python train.py --n_layer=13 --d_model=256 --n_head=4 --n_kv_head=4 --head_dim=64 --d_mlp=768 --vocab_size=885 --activation="silu" --norm="layernorm" --norm_place="pre" --norm_eps=1e-05 --positions="learned+rope" --rope_base=10000.0 --rope_fraction=0.25 --qk_norm=false --attn_scale=0.125 --bias="all" --tie_embeddings=false --parallel_block=true --init="normal" --init_std_qkv=0.0256 --init_std_o=0.0 --init_std_up=0.0256 --init_std_down=0.0 --optimizer="muon_variant" --lr=0.00161 --lr_mult_o=2.0 --lr_head=0.0052 --grad_clip=1.0 --warmup_steps=200 --schedule="cos" --final_lr_fraction=0.1 --batch_tokens=32768 --seq_len=512 --doc_mask=true --train_tokens=176700000 --steps=5393 --dataset="wikipedia_en"
MLP neurons of a small language model. Each row is named by its layer, matrix (up: input weights; down: output weights) and neuron, and shows model dimensions 0-255. Each number is 128 + 24 x the weight over its row's rms, rounded and kept within 0 to 255. Numbers have three digits each.
After each neuron's rows, "fires after" lists the tokens most often just before its 100 highest values on Wikipedia text that the model never trained on. A number after a token or word is its count.

L3.up52:120095121124155088105094112119135126155136137107152120109078132114143124137097184129124140108156117112127105151140142129128158165137108147100095123118113136194190141156125116162104145114144141125163139172113124061153118142137111113157117074131112122144150100141162149131157084149178130085138120068117097134134126107149142125117135142118132122093131178109142096158106192156124168092119112132117102162142152122122138186122123112120133123145109113129161150105129118135092109127155103172143105130139109121095111103115096134197140112075134129152119121128102148120148123159144182132128102097161124121133141097141124089151175110143091148148114136129130128163162121105112104147109101108137119122153118130117110119158095137135122124138147139113101059085119118105091136133095147
L3.down52:171155156098125134125139150163105131124129168118127140121158146137084138100117080138167122141129144124160120132105124147073126144119116119133106147130178108114143129151128148104118134116102168172124107121140116162101117103125123138097122140130111115134106095141139139105066126127118109179069082099135129165136146166115095147183102118107112099156166100164102133141168142151142125136089121086113109089106093149106107172133110130145136136139134155140114153105104165091150179152128143104155149158101157117113129162137127116149204151131098091123165143101138095148136107067121118117121179139124130133119096109115128119115111146092170101118142091159136124130113137161145143154115129082123145120106154158126130066136116149130122143125098138096101159139109116165123151105117147
fires after: "z" 18, " b" 17, "us" 12, "k" 8, "em" 8, "p" 6

L2.up376:110146080111112133106131150090149107133124145138124156107141116164106082130116131145147126171095096108112091103141091142127078174161109174178096162148159098085155150124106154151122145121139161111127115129161069130111130124138115144124082083109119119110126113129126111151106157071100145102168124166144094128116101114138119092167124122126124111095151125105046132103129098102159101142170153177151081134151136122139099105120173146097153165114128135123143118163112146106134118150117132115120157123115098125145095133159119158089101144137185142088158174115136115147124131124132124127130120098110132113109138121141147141117114134106136157138096167133155094111128142141149150175114136180128152146114146137130133142136129109122091144119125166156142188127125105116140112117142098
L2.down376:122136151162139136138109102121143133145111105112120101151112117140101140112123135122154145130160154127134158133124176109104170059102095160159157097135092112144146153132113116129145125111138089099113121103112121123183138126107123103131130145141167114146150147139105145120161113132137104145050120136156103157117152104161106133119161123157109082123134156101135131127153163137080143132088100075111121101101124093116162193143112137131104097122118122118135162116135140167117157128162149153130100151125142126139135139116169099161125131141087117139063096142148163100090090115126165112126111135169102110141149124109139116182128124116134101095155152083150109169112136137114114064151088099137119174147107140135164102130137145152142160168139112121070131137137141143118095141134114
fires after: "em" 23, " o" 23, "im" 17, "o" 17, "al" 12, "iv" 4

L10.up719:114152145113138095138125119164151105138139142096169132078145098143118132104162136152140170093150054180097127131135149105166104167106113111121095121108139106099126126141123140136119131108131119151098142144116114126076156117136079130133144137127121114148126137086167176068101125124139127160130155122161137153136161085113147146155125146117133155140108172133106132153127130132126091135149090142141180107115102135117171098114117167108119143102070169142145126086135157099124137106174096148179142131165083146117116137129118103158128136142170176151122127128102136137145124125122134120141107107123126093138138140117144134117113097109127156140140092110129098135139154132126089132130160111141084132141119130201077111130122169118038118141162121121121138104124157132114126132136140
L10.down719:211141139140132175087088109121121121143159121223119105125092155120102142125134135143140103112117145104140139100102122107115142081118110116137082128129140169151175128127082185114078109088116143150128120149150108144157125087148134171127144093151139133109136100133120110110151154113124158116092099120118152127148148143139091127156124151141163118115116126149145114098141145119079099133113126141124165147142140131149098055119180130110153139102119129125134166160118126154102090150116135127097144121104148101098133107166109119121164118098139118121109186128107096151134106128102156146126154124116138141102109124133128120113187145113159125129122110119139138132131102138124128081188077115106158131136137164126125152104146121114124125142114158110135104140134166163077095123133120
fires after: " " 24, " of" 11, " B" 10, " b" 7, "er" 7, " N" 5

L3.up704:145103150135093102147122164134119148143128131106139145117158160147097116167192142115152126117185115124173119115100136135130106110120141127176155130089167100122123100078131153104122129134149141128093112107120135066111118152124109124114110162159168164140156140143115129151104105177107104140130126120110102162142101145132129158122098132138160145160150082160131154145100096164127096070136093117163121139112131160120120117119092157148136157151145086125155080135151090158091148160091118170123098129153155117123144133114126101125111191134121134156110114145158177106151112120107113160089126116094140114122152117147132137074098125124117126105097122118117102164138121142150102137162161148124123092182099101138129113158127130120080116111119143129141148155097120115086151168128146
L3.down704:108109137125194098135125099136146167135085127133081127169104133143124121134121105135107118093083153117133139142095146106111128104117087144108136124182106173091085176120129146146083133130126114116176130107094156127159151095151122117126134144116128106132110135136158120112155138098116107139124099138074114126146138096124105125168122119136136086167127105143130116133100118137134165160105149158127123144125117099119097126155145092188130116091114098118110118123143153119164111078144152103112133116112129182108078157095124119132164077139099116180128138163115097156129109109128140176143113171140169093141115169114127123123137118181137138170133121139131124104082155155149099098087139117092112118105114163113173168139141138121144127132126169118116125101131154140151149145150169
fires after: "l" 20, "al" 14, "or" 7, "b" 7, "ir" 7, "ct" 6

L8.up152:097099156176121086143129114124125161130065097154104126104125058138128133121152152112144132145110138104145124144155156139098116154144104133169095144139131146145152087104119114128159137153105142124079164126109110125126087153132153122192119185119178157136136095100138114113144142162118123157155108067132132107149126121114145133132145140135088079132106138136107099158146089141139119184118132130115109164117068109112137164112135141150106090095129115174120107134183145127117127138143099125120127105136109132125118126132123175093127131141111104142136158159152088143119112130153094128111106146105132154110185122114118154122138140135119134104118121109180113147131138127136115137158130149088114152109137128150152144105125150119141151128123196182118121149142105062098178148116118
L8.down152:114110107123154146091123107111095104105114092127105150147132107122118134080104088089117140128135069111099113151150153165126143133113146162156139123087137128113095174128115144129131112111133136114128112154092098113140120137172122156146137123142127139148100131149142159139135084121144158107136128120163140090106157139130111140142134089106132166131121119143132162104149181120077191092149117118101120118160133113121124145131137140108145133193135146102133120120134165126127095116120144125136113127157129156141141100144143093090147133096111185137089132091133135086100126122118142112176130129159113048169133122097150127092131156136127184177136132124171122152102082103099153120120093103166149161158118118122121131157116172128143115130144150115169149131109080188131119087128142
fires after: "g" 22, "b" 21, " f" 5, "f" 5, "e" 5, "o" 5

L7.up666:098131143107152112136133150153175137169128152140146187065134137169106127123107147083117089114155136099106081140120110153141141135147118124118143123169121132144178119144086119145140127087135119179087109143139139176152133108120121085170125145124142178096148163087146163139092131116130120130130143123129120139140119063095117102122129093118146154161125156121145139134117159095180121127120105142107110145120129129144106120114150118133154153114123101127134100117116166141097077137146174149107135113071123080106127112121092137135085092140126095147151129087112134156146144111114132137106125164146156137148147153146136082116111163130144107154147093140122176089149149147151096142127170163127149149111118116091158097095123117119108158187118167094118150104130134129125117112125122
L7.down666:105128115070109154079147120166135103119109114161167110179150062089126134148104108149151122112109147180136137155145140125151101105109104105119136108107097094138113117164111180150137093120137118181153139164106104107129133133134139085129137159104111161101102118104145166128132141120143087078154137102156145107162129116100113160125128111185116144123116124184159145129103125090131119114097153096116109132130193116131098091116108129149106101138139144149093110112092156148148161116135118130150122070112156154149109085155133140109135124126150105115146120152105139174160161169074154145130123117102146162153150173115122138133115114124139113102096135107103123161149127127157112139087104120147124144170115150145139103108138115162122121120116162138146160152126138116122095107122110
fires after: " th" 24, " l" 22, " L" 17, "l" 12, "or" 7, " w" 4

L7.up687:126160165124126149113128115143136094111135123128107132131118137132154133127128128115174097123133163085114116119121097119134135101069106137136117155123091121119148119114126100138108072149163111115179128122132126152132089086136181106102129092131166139118154146143120102175109137123174154142093122130115168101122113121127125082129145174095167127072154136106133154167118109100099104117086158153162114126083119122108134121168142144109107096184107103165144209136142139129128100081157143158124114116095120133111126100167139156117146103111135125168132139149141106154116085129117114119156159169078124055173164137151095120126117120140114089128149171139146126113107134105115167134102151144128109128130085156109126148166139139126101145120156140129146106119102129114125137126107147
L7.down687:131153127162135134130138168132120118192135138127163149151173135157103142148108108106149160098120112127134114137132111142112159141184131115114125102137160179138135162118095122138134166157109153158117145162153096120128182112105102125092128099134109135118129115106115122097142122101080140079128116110146069164125125147176121133168124056149154144114108150114127070108159130134127089146107159147106160137112139121162136139141129104179144132096183132145085117139155148140111117164119098111104090124115121081111107123107117123117131140126142101101111153142142141147141128128154108099104087115130116129112124098115125061165150131128109123133102089165120142138152156162124130090131097111137178120128132083112133112116151137121181122111114150109143139101169129091095141074138137
fires after: "p" 27, "t" 13, "ed" 8, "k" 6, " C" 5

L9.up233:108141156157095162096133144115123164122092133130142172128142120138121154125101157104123139087131116089147110136159103130090087124131132114122149090126152127148117102094115158135146137140110133127130122148162101141127152136123117101142144123160135168150073102087141145151123105116115131179156115130164147161130100153090163138069135096202122122178140103124130135133117128116150123117113092130135136123119163153126217133092106138122159123151115163138107141151173159124116134143147163113131129095136112146105110130054113128091097097134127132104120147112159110120123114136136150142143115161135126128064131146155136093125120120129150195104137137127156157147100139136110136138126105128125106187098090142144125102130106134187069154135133140124104115114160119134109113097140172
L9.down233:141138119139118116136175094117144110125149154117130114111112144113105127128116120196130133155120104120139158100132143129159138095129143141100132202125098135133113135106083168109102077131131136104133156123099133131149146131133119142156121145133136108135185200113155106092176116164140129126110153148100115103117133119144141185151119128074136097115163123102153130121129129141131166106124118095089089147119104121092104083143145126084113135132116116138120144113125139138150118139131135162114122122160130118118130082151139177118120120166146095150134164113096052146118111128150130145136125142121149102154132128132142136133143104102137098121112086114141152126163114057129131059103100085170191118123161102105126114139148149089176142130108142131116168120121157134120170098143118
fires after: "l" 14, "," 11, " E" 11, " J" 6, " of" 5, " W" 5

L3.up106:106166119117083105111147157094126140134137110154127121128127147083127099143147168111106106158155177127145117147131103153145167132124069116197122145123154103107159098104155090099125157138128119145120169123105094158153125108118101132146081107118123142157153150139098139079113155129138134126119165175158102112153104115118123134105124132120141124076154122118145106152110152132122110130093108080171119111106146108124130114101128119092159143108141138162134147150119125157126120135124075153119124184088123148151147192125176104114144145107119111106102096113149137123123101133117111138158150115133148141156149146148136095074145124090084086144080110085132178147134126159129117152125128167096121135135121131171152119147153101139108101122114119130087147165120102086174123107123126
L3.down106:126094160139168164114134123142140096135132156089087143139110142119136140114126167141149114123109097056109095148140175114098145137136115113075161147156112157115123147137112105134138120138163141087105095148120144103114136146141165122103165109145152107149101119098145108130149157131082108160081097117091165163108188129130170146143143141142157114144130148146129128163132117095079139112133149155103131144180085099121148098139147127150118086111121129135111130110154135105105098099154181095144092113129155107110123094139096121138115101176130144147212147135112140150117173108151123146117093125096134130133117110134155144122101106145176146069160113119116134153116145101132160094119130111152111110101129123122152133135080155117126128139126137129119095116124093159098107136148155
fires after: "an" 34, "b" 19, "l" 8, "o" 6, "ec" 5, "el" 4

L10.up282:119099157128143148139136098115126165151116149165114158116104136120115146124189123126196145137121132100163100066121102120140111108080147128095136118156093133124149153095119134126149131100146120147120097132154142110141133173121139136150123088103145101172126135131072134099147172143093117141162070115147137173125121132126107134131141098136172104112175152110139110163128127086103149086095110100094140104136104143096138111102105116114131117110144140113101138176139113122111123147100148141162170163115116104143144131152131149088109099111165128164170179170141076142111150114140147134112101131138150100133143177127110128111136106138122149148147154126170124168123110137095138104109150129113090144090114146118078146136149144148138135113117121085116143175119134141111106193110138
L10.down282:109140119129106096161126138144117124095132115105167100118095153152152109150075140114076108141119091113097139126072162111119125163147130127160132147149138169120158207147139126099116149122137170123139114129158167126106134110092175136111131099148135133108111161120125118150129121146122135103099154134101109096099112135100115152142138125079115131102100093121122121084127127101113133111169123145140138151133087108118150122174091106137198141146117113145160095125137128108119101142110113172090077101138087145159144108170138145167113172189105107117132133094138170114131145154137088110116151155135110139123159130137151142157102148149130156102160119145139120119121127107168133113155112166087116110132162138121144080171154098082110108102135108154123098114130113155140145142128144
fires after: " " 34, "m" 11, "in" 8, "en" 7, "t" 6

L2.up297:118195117107125114140075155121125120123131128134129127155118143153124098136112145128128160124127107099097105135162108114170078130166127116146094162163143143164123164148097151154129127116148137101115161138118176144111089127161140114131128115158093149140161130171141143167104122117162109148057141089089125116136151140095159125136119111114162155126124136138108110150131154147136173158115084132157087110115100139131150115148126108109100149142185159134133177102088083119126133095109157126148129095159090119094091116106147099104105095139111124121137116144103136105103164133098137146122120122108120128125094112153108178129139096110137143139129168121143103124138117128141100136123136117125146107149118132140158111089178144103129130101069147152182154162095149132114128160057155
L2.down297:138109124161137140081176119162140166143140119095093074109132131101156126140152119168161137122141137148152129094067107101111176134132149167166157117109090138100110116120140102128151165140084112117152084133099070084143157125104126105132153107124124145146130111112165123115131112178107131128174150157117131138129145107152105132122155127178097127088138108122137129115148097130100106084136122137137136147162115109086099151137150162104146137126118115095115099169143159138131079149135115158115111153116139161140141121139118116147115146107123112164132133117151158095162090150129121116147123143134102140099188169125151098141149138146124133099113096122139136100119096131143121117132128127127109135108126149106084130144070091110111152144182139151085100079184131134133078137161128
fires after: "c" 20, "ol" 18, "l" 17, "us" 11, "al" 10, "re" 7

L2.up756:092097154134132138149120158134109144204143133129133153147149120139091085153128113171101123139176112136124124107111078191115103140142091120153139155137110182091129124142126150164105143133123130119159136171105097125108170137110106165129132141111119095108112110100159143126120105160132158106152118129129154129118151145134112142157121143102129111102127101118079133166200098164079120163144145129097146116159160134127064112128125144102108132113179147138127141132100142132151160087096143110147102113131140136084120158148114153055108120149142141151144151111143096148113140120103145122098152098118127184112107119121154114088112150092113148109155120134169135122094139117081141138124119114134119144105125159096151178144116131120096147111121112134063141118126158134134136129116117
L2.down756:096105132134107149096123134092128154099157109130120132145121131130121143114089128139126118204119175119090104133125168107164147122100113159114128118164145091136127112132143132077125149105186092147084126114132135153120155109111102128135115113122127111158132120138099145122129173148120146113123108127133098140123156107079156137135138139172135065140154137122136125120138123111179131100192112136134141117086096060117191153148130142115095141120095120117111150114183098108144134123124100162133136123148100144139160140107152168115126107132127138158084121111108167113095167110141115120149116153121106098144162119133110114188104116142165109146120145119107108131159119139138125120147132124093161121133147079142121067099157095192128118146157116111123168130125132100091112137113170
fires after: "al" 38, "am" 17, "ar" 10, "iv" 10, "or" 6

L2.up401:139091136096156146131127170084114073131120128131162138117127146123139116098085151097123124131107112124116130132134176153086145126135123144159110132104137166148141127112116134104096125120143130138130078158158117137145146149133087136134087148157092132126134156132100122125130095145136120158151152111145131118122158136128112113124141101126143128148124117147103137109114122123177113096116129141145121067082122093117168129164160137125152116165128184157114123141131109145146115118153104151153092062130142112143130127117119172147162082146184108179120100087131082136139119172132102128130085119049056159121125123132125140128130154117160137129169133096147147089132078138122121121109139095116126128112154089127134132099137168135180103155158105153131122156152156081085117116146144
L2.down401:136138124116122157142109158166098126124144165088115083152180098161110139121122144152131156169098094108107132106130117087130137149113119106144122085130112128121105129147129129146159110092137147100118148138107137148139147137130147099107132148113169136143094148121101139118076096122130107122116153116122117121105102188119147174130151105128124120149125114125142088149126117113096161160135148121135071122121122123145123123083094109135119142110145117130152115119127089110117118151115116138136095157120152147136145084081151110107103137125105151102062083178079150120151190138106087145108131127189115172173122120156140164111129156164145111134122157136127122136117164160126135072162114160152117145185109119135132149127146112090099162133137104134125155134113114129189147119159069
fires after: "u" 32, " A" 15, "c" 13, " N" 11, "n" 6, "O" 5

L3.up178:124147148136152131090136106061112090141127113101118127163113175161107128142076151157153115125144086114164135140141063110125115149115109147130139120162123142156165155116135139109124160112119174115129109137134138140109153131148083099130110143145132119092141126132103146110150147132184073139121116076144159135128112164096148099123186118144110129130141157111146153123159155078085142127127128125121129082181196169120091110158146129146118097153083122107133119149118146119137145127097084115134132094121133145157147175133155168102134125093128152129132114141129116144119121120131124129127120129137101129165125119117145107138140146130137072116132153190152085103116082151099127118112167116093139158120133171147110133122101111097093132147120130129174099152083104135140109115161116
L3.down178:136111120090095110130135155191125108139125105136148093152116094150140097133125173148075103121157141167098135141125138119142146161090100119137148164105096077156141101127113103110128091104118122103138097134112105112123126148135197157122129153093119113115140162153131116180145107142121139156154134180118110130088144134112150209139068118120129115123109107125063114133105136176138119113150120142166141189138094085144157148148128165152115122132139132122145100129154139117081118130126185136113147136134101136089104064142121113125128145140091105131124140111121127115177119099130101101113143145117137091141134110161124151143134121127122176119146119128121142131109150119155132171120099128125096107141119132161098100143136128155153124098152151111088104118142084124142159167133133
fires after: " b" 24, "re" 13, "il" 13, "r" 10, " P" 7

L2.up565:138158154135139162127081118115127133107149112071144129152173120155101129124161115114124124122104133154112124098102073134122111112146152114104173131163101125119152081116108100096131132109154105142140113080122130165181123097140164136135181134070147123153091111140112135154147125143129087089121159151103154115130179143143142130116115118119132100117187124138090114118115094088124126122131104090104125149097124116184130099160169162119082115149114139107166120151145157094144162082121158134104161157124110105143153125164131172108093087164134115140135095143113133133116124105109094162111163096124132148146143123150145164115124147126107132133122184135085132138125106132139133152136086128147125121074073143117110162155147162099110145129122118098099112130144101150134135099138126
L2.down565:142123094089080131106153113109117119134118139139176155132094146121131148142111140128141096139147145134125144185135126139136125089135085158183097112093122161153155135112126119143149150165129116109118113115093131111121138137141098129133122114186112106141133125116132167172133116119117159176149112146147135161147135111140099152158125097129172096097117135106126120095122179155181122120132100128153132113111137138076135081101110125166135080103139137127123161130113108125119084116112111125154127114146094126067098137121121097124132117099106134085091195121139124138137135144108106098124117147117131117129078136106146111127119130130183150143121136124106137104148169123127128117116176113119160115194116084141168114106075090178130128152137149160123159115118159143133192132126082
fires after: "et" 38, "v" 17, "t" 12, "st" 4, "k" 4, "f" 4

L2.up18:154140111088142097120115142127105094134134120144184111189126144145119110108126121115107098123125127139137108078109154126143134156081108165148147108112168111079110092162134126111145132118114098124156147132167136089105127118130137122166140109171138173100139154157116106121116111120161121135143124129150138176122126115152135151132118190100118127093131114143146117134151089103077129124113136142156137136094145129123137123132137172088109096142132155159148117142153104114156125092105170070102108145116129119151095160125154096158147130135128087165113134135164118153098085184150153144109130136128093109153159148120122124085127092105147095151155158126182107149092088112153131129105095078129142134093088102163115170142162133129123148097114144109172136111176136125127152136125117
L2.down18:122172182165144135106135123142146118118143155143072166086105115106116143154149096123116171099120143137132140130132116133124122086146139083120139160141133146140123183117106106128089164080153142120131133136114120166133126143091150105082143175133116106167137139073163146144122137154099151153091133100121083097122118112119150092135128093146131101145116150101155169140113145146153123095120115121125149134146067150118123114131130121130131145139096079123110158104100146126119117114139114172136118137130108168097156118158119107088060093136131171091121100113113136113113157111093133081167086096130127144154091132127114103120102169148170157092125156148103145125145129141103119164118145144120117114125163160138169107104138139127170124182104120124125142151121144152169105127158127
fires after: "-" 39, "er" 30, "w" 13, "b" 4, "m" 4

L3.up0:110171108132139109088153126133126139116126134097117108118167147083120131142114108137124153167155130139136127140132126121099122137133135122170115128132115148094125129129100170114121132140117137146087107166160137140147086118127138146097162080119102127130127087171162122132124117127116069090092104109115125102147162126123109154083136111137108133118124122100107152125120141141143120132124140108117163105111101156095180164160127095100167158155109130121139136082132099117150130128100138166135126151192119161143106177103110169108091146123100136108132127116152100120158163141163136118089126129151094120147157124145103112112190094156152107142154114158141133141175165116126132139127213124119158189147121142125090118143156099104101152124154102143123083135082095155094164105120148
L3.down0:086123160131130143103139108144122120092140123163111098108147133152105140131091149157151087128123121147089165171154110139143157097124098128133132127130112142147167114119122071145121159133154133086174122105134117090093097157092143117138163113175131121127113162141126129132159170183115152125125125108123075137136159167132116130116149112145096110141150106129120162109148092152159128125147154149139080108096120099101086140109177128080102094084162141128117113126121162120155128143135085102135102139089123102118153149104104134150113120156096100171144146132068114154137087165157136172138107105151103117099105116125135126072107132158138139126107151134127163153143079115100124149122103139129121122121146122110093120155113154088134131150129146168146150140133194131127168153135117
fires after: "re" 31, "ar" 16, "e" 11, " E" 9, "ir" 5, " e" 5

L7.up224:147096136156147112125087120113147111127125128094138142078127060110195125117060140128144130130170117115082122169130121137128119181126119142092123126151146140137153099129172131142132152115149129147146152121126090129108127122116126124124171150110137115124112117105120174117141113147139117126180121135151121110152125118151129161114154130090161131132135128124148122189152121139133143143124064086111159097149134107149168126141150147149106122123087129119121144114148133077107129148131153143120139176139100138107126125112081116088105122077137134143150127171132129165173130106111099138138098153055125110114162106114118143120107121172171154137124145115164123166218108128141153140090102106124110165136115071118092118157115113103122120123113102140130097131118123136117142124103148
L7.down224:144139125134130114098105121130080126099142125135121129151164151142094146112128106120120127137102104124205102103130150115102120097152097118128147138104084124127119155115104169140155146105113109083126094107141152103163184115129089171116136133122095154123133106139139149130139190129146138110124170125179119133146120127142113131152134097118131114142149084169089163155116160106135143107095152156181134077132162133115124147122064087093099141142179112131097127141118129121110159107116109120127102098103143131097141125151125147146128148121107127128085144130107121123129136119144127136171166124146127084138136175118101114098184145123153099083136130124136138093082107117151165133079133164106129114166148140143153123155166132134059135140149119106155146160161111145115129127082116
fires after: " f" 30, "k" 13, " b" 7, "K" 6, " B" 5, "g" 5

L3.up466:125141151126127132118101142139131130123114130134142161100121106132087114116123149143101132155158071126183089167153077097138157149120123146116104151143160153151167152164124181139158117112143149114131109143171133184139109125159096118097095123120145115100121109147134149179105103122154141110155136126119129116131123089190119104112195109075137125160141086140118167149112145127142129102135106121126152132165144124116149103122134118080132166084070116107125121114136130132134146144127145188136127135114088151135094150096113147153146119084137109112137114092164109107136125148103165097111114125131129121136123139108107112120170106135158161111127160179112104113139143103113123171096135144138151163137106184109113109133129148137086110157146089112102128110090139074106115092135148
L3.down466:130151159086122119162158131149147091132149120138112122149133142133113150140149115133163149122132157136105164084111122155127118101111129142070155113123156138142133110110115095112099111194110118130128159106134094118085101109120100137144096133155141147118163089111120097118110115145112101118114171100161121155114160130112115131130120146138097140137116151142155098108132115122144099113124146113163051116107147124122069131110113173119123079116192130146127135142129129135123125163147147081133132119133198137089136124120160121136092109136114132152149094143074115174144111112138139123168125135170162139137124132146104131160113188142107103119136092066166134123117112108129127059131121124135159099170131112157116134146161094118166136125108184133129096141135121135185135105123142
fires after: "ar" 31, "l" 12, "ur" 9

L7.up701:136130162128092110134125119120147120126135177127154139129149146138150134120179168087136153106135149145149140120108103136141191101109163084115130114141103090127154111127149163147098113134098152089071117139141077075131104099132127127123136111091162133103057145117091137123160134149138119128142118170100128157162107153129118090131079165118134146140102151139128129102140133125137114120108127151127114087135109132113140122144102106124141116128137150154137124147147126108130145183115156160143162144107124168136148145092139143111118113137131137123138146158136108156087127104174146086146122059121137152093104127089108111148085086143131169142118162104159106096097124144130129186118151109131129098111118117130137149122125107081153148156147086153152068106147147111114113190113108
L7.down701:104154110145104149110102115146133132153148071104142099116112084159098125152113096119140157145152125122083138112122126098134103129143077122110136106181089140146133145112114143145167104155144096116099133121134113131139122128093108133140141143147121139137176104135107109118116118168154105123111122089147103102162113106117115143174159115145092106109146158140107111171111165140132154116145170142130132099158108180116132135107097121101144115137131148112172137147152102116122117159126081132120142123127122118097180101162143075183119138173134082129157115196124124134159118143133132144116137156112095112172139095117112156172120130121132133086168149156074142113094128109104136079143133150146095135133126115118141169157128096117161137105161072170093152137141095125107147113126152
fires after: "p" 16, "ar" 14, "m" 10, "is" 10, " " 10, "im" 9

L3.up16:088124102127086123138119135112117142154107083159090160137112128169122171159119116176144111107097137167117123139170091124148093169151094127128133099142105113170179129111084140138105129115122132152147097119135184113133120136103135177164120144102118105115155083161109138169116137129146110105096133112097139143136133049079106144144134156134162117148116095138164133145095127164111123172150153126119132103117118159130089159159160129129149119175092101125147119105112111112167132116136117145115130149138093158140126105131141121115129096170120132156106138140102109094117116087097141157134159090148101078090145145137093132120146098126101114130125141150149117141089099122121131153085114100111115133151162138102171153103133123102158152135102181118118097126112141144130096146160120
L3.down16:146091146128092150058129137117127105156121123133129109144161104128129096140139182121142146163101134132079144144156175160129108128123149110118138148096136158138109102139180125155124138146095107105075133087071123117151155180159123128099127132107146151096092158108146132111110157133138105133139130161143117094135157160112188146101111093129125117120104102102138119154126107120086119114129121153146183146152120117122143133118095120146114166094153167104151166157097125112092113141127101139137106118089109130134182109106108131136126152104164136108125118127146150151181162155149066117086142150097131132117128139146187114140138113117132110119171126098125154118156108081110170137128151116136134128105091151143097101138119122107139080085138128168127126125136089128111122142164136
fires after: "l" 19, "ol" 17, "il" 12, " s" 11, " b" 8, " S" 6

L3.up210:141167128132152148160140151123070123098129128105134135123105077115082129120088107112142121104104127084151128173157110132138088119129114120136176109154123138136119126107134111095112122138084147153100096175144130128147127087120140113120135145154107150128146168151111121135167136072093129151177112176104104131132091179154155174136155120130145152106147164116127154091135111093107140145125133187146143120113153145150171126151102134123144115117122160066099178113131136152142091135143085129139159082111113112143133156104116118147157123160147142102124122132143134112113127130115110125125129115085143142091114096164155110085091116149126138088155140139123150155149124173120086153104158128118143134135100083117116081156137102138110113116147067157125113144166105102126124113162141
L3.down210:105103123122167151136098172157113110108115134096130124144182108141098110130116135133126149121144109098070100086111112125067170077135163086169135121117145119152127151142094117125114086126145119144134139124071101110139142153154163114135120130141154084123124159103156154113117098115143121120132136134129149135134116117139133090141133123087110153172150131155105135142169120095125113095143133097136112125113130137100113184154140123096157088116163120112120162187119102165154126112099104138157130115185114190145148086087111081162139138084123100150113150165138107126171144138164113143135127125134090138144109143111167153132116156108166149122120090110125187124076151103136138149111134128106136158129139101113121118132137138119173136128127141094130110127137130176124085131116149
fires after: "u" 27, " A" 10, " E" 10, "r" 10, " J" 9

L3.up78:083110137122118166108081124110137168152162139099120101121136091153117116169129097142112138114175111101111087101103147106152095128120123114152153120127145128143138159125158172116169120139125117127139101116141207100117147139125119117090089143131131146090129122160141120121128102136098138090136158103136158182115121128108108116132151138114170100175140112133131156123095130162093159093144098116153159144133111109127101105170125101090135148060136096133164110105161106143093128172127150124097102148170120159174101174145094136139080133099161099142159101150078123134125115146140147147123139136136127136121110121107119110151107126124131123137131119118090145093126145137106120140100101089162144172139145102125078155127166130151126142180154121150096092145163122120095141118133125
L3.down78:165159174128094144117147093119170112117105102087180109100099109134152116116126128177191106080078132135139147064132158108151096140142093144121134147103091102133115131126144151112152188166120108106080089151131095130172139127136130129126121112125209114075107091140127151132114138131112093141129143150112142127149154159118103150161110171121120181141123114131140116148099080091143108151105127129117137108103165126140130128102128139154146129124098160141095131135114101115174151109139139097122156151109127110101133106129117134171155111114119144111155155110091127094145141114101098121130107121164160128122132139173127151080135123128124165137138120113115154107142157153158081151154153087136123146097118135115124136097152102119121143126144142099135098113112128151147104120133178
fires after: "un" 16, "as" 13, "k" 9, "l" 9, "ar" 8, "g" 8

L3.up260:103125121143138117100086157159087134155155077143120130127158156106103087112140122128147162137083138168115144126119155165117099159078130185161109130136108142120134149115124084125092135117147123167148136106114119129123092128116133175123078107125125166110107129128133124133150161169163167128158113116143066147161112089116070118112139154116146156139118104076135136114124152163079144122112130109087115119128144097122135134110126132125154149132143111126170113133136135100165145080133127132121127148123168128175133119133175153157116153153173120119171156107148156116134113118118105133108102126119107167148130092093142177137140113150091138156119144096135140163172094138127119126101130079145153121135122131130119106159108117117100134125174185119117066129159087113119128126100110
L3.down260:123140100121101133110126120159121133126069147174104131137104088142175088151152108146108156116111102115171136118140141117143131138161127141155146131139093130150123132111089151161138145160121094075106131157136067113143131173095120148153115111103149119181106112170125119137142144172112143131109130098110120091122127115139143154140111118118158125118113087144107147175135131141135134172120111152142113087098117141159149143145106132162114119135107134139098135124147154130108062171169168118115124148187126122145110151087111126190122147097118133120141102115085108120152128123131089154078112146120167102115158117147113114174164079122103139145074095157131148105123074122149122140108097139108125119159158107150123092118145125158098168156131122117118150121092131100139143164120121
fires after: "u" 24, "un" 18, "y" 12, " G" 8, "en" 7

L2.up422:133116099138186147127180146116126092128119164105163133149092152167127151096084121084092147130112131112137097150147113157157110123111139110114130086107132118152137108115121124091163121137164066089124151146128131136116180089107138107122103090091124133145128163125160073094069106149140141106140138090146121150160145156132156125128122171133054170110108103124141127139141127138130124144114130142130160134133127096125116137162154126081112158109110123140176119120149126137126131110139091140102095110105117116155110112095118112162142113158104123128173167124151128134102101133178129115133147139130110156156137139084126151136117147111150167146133170122154148124111121133170089137088120123099147085149158138147128150133108171096131170148124126139090130134128074153173164133116135
L2.down422:140086143097096162105132132135091141104131155158119140107101147109151088136150142146143128128141175116158157156079161111153142171135107121128114157135152094130126163163131090147100131118178150163132147099162124123163094114115154132099133170154108089109104131151150152174164118145134114119182119159139162119134109086139112139141109109144181105147145126110146114089123169100126107088132143102097119122118109121132138112133136150133161129162137133110092143139097151098104090133121147164116121152127143135090164137131150153090113119092146126128134108133172139075126127148117139148115108076145124118167111147084148129130113115116126096121163110114119096142125153080101137110101171148144110126105140134124188076162139096145089118124122102082181125138101139103129085130106103
fires after: "l" 15, "w" 13, "m" 10, "-" 9, "al" 8, "o" 7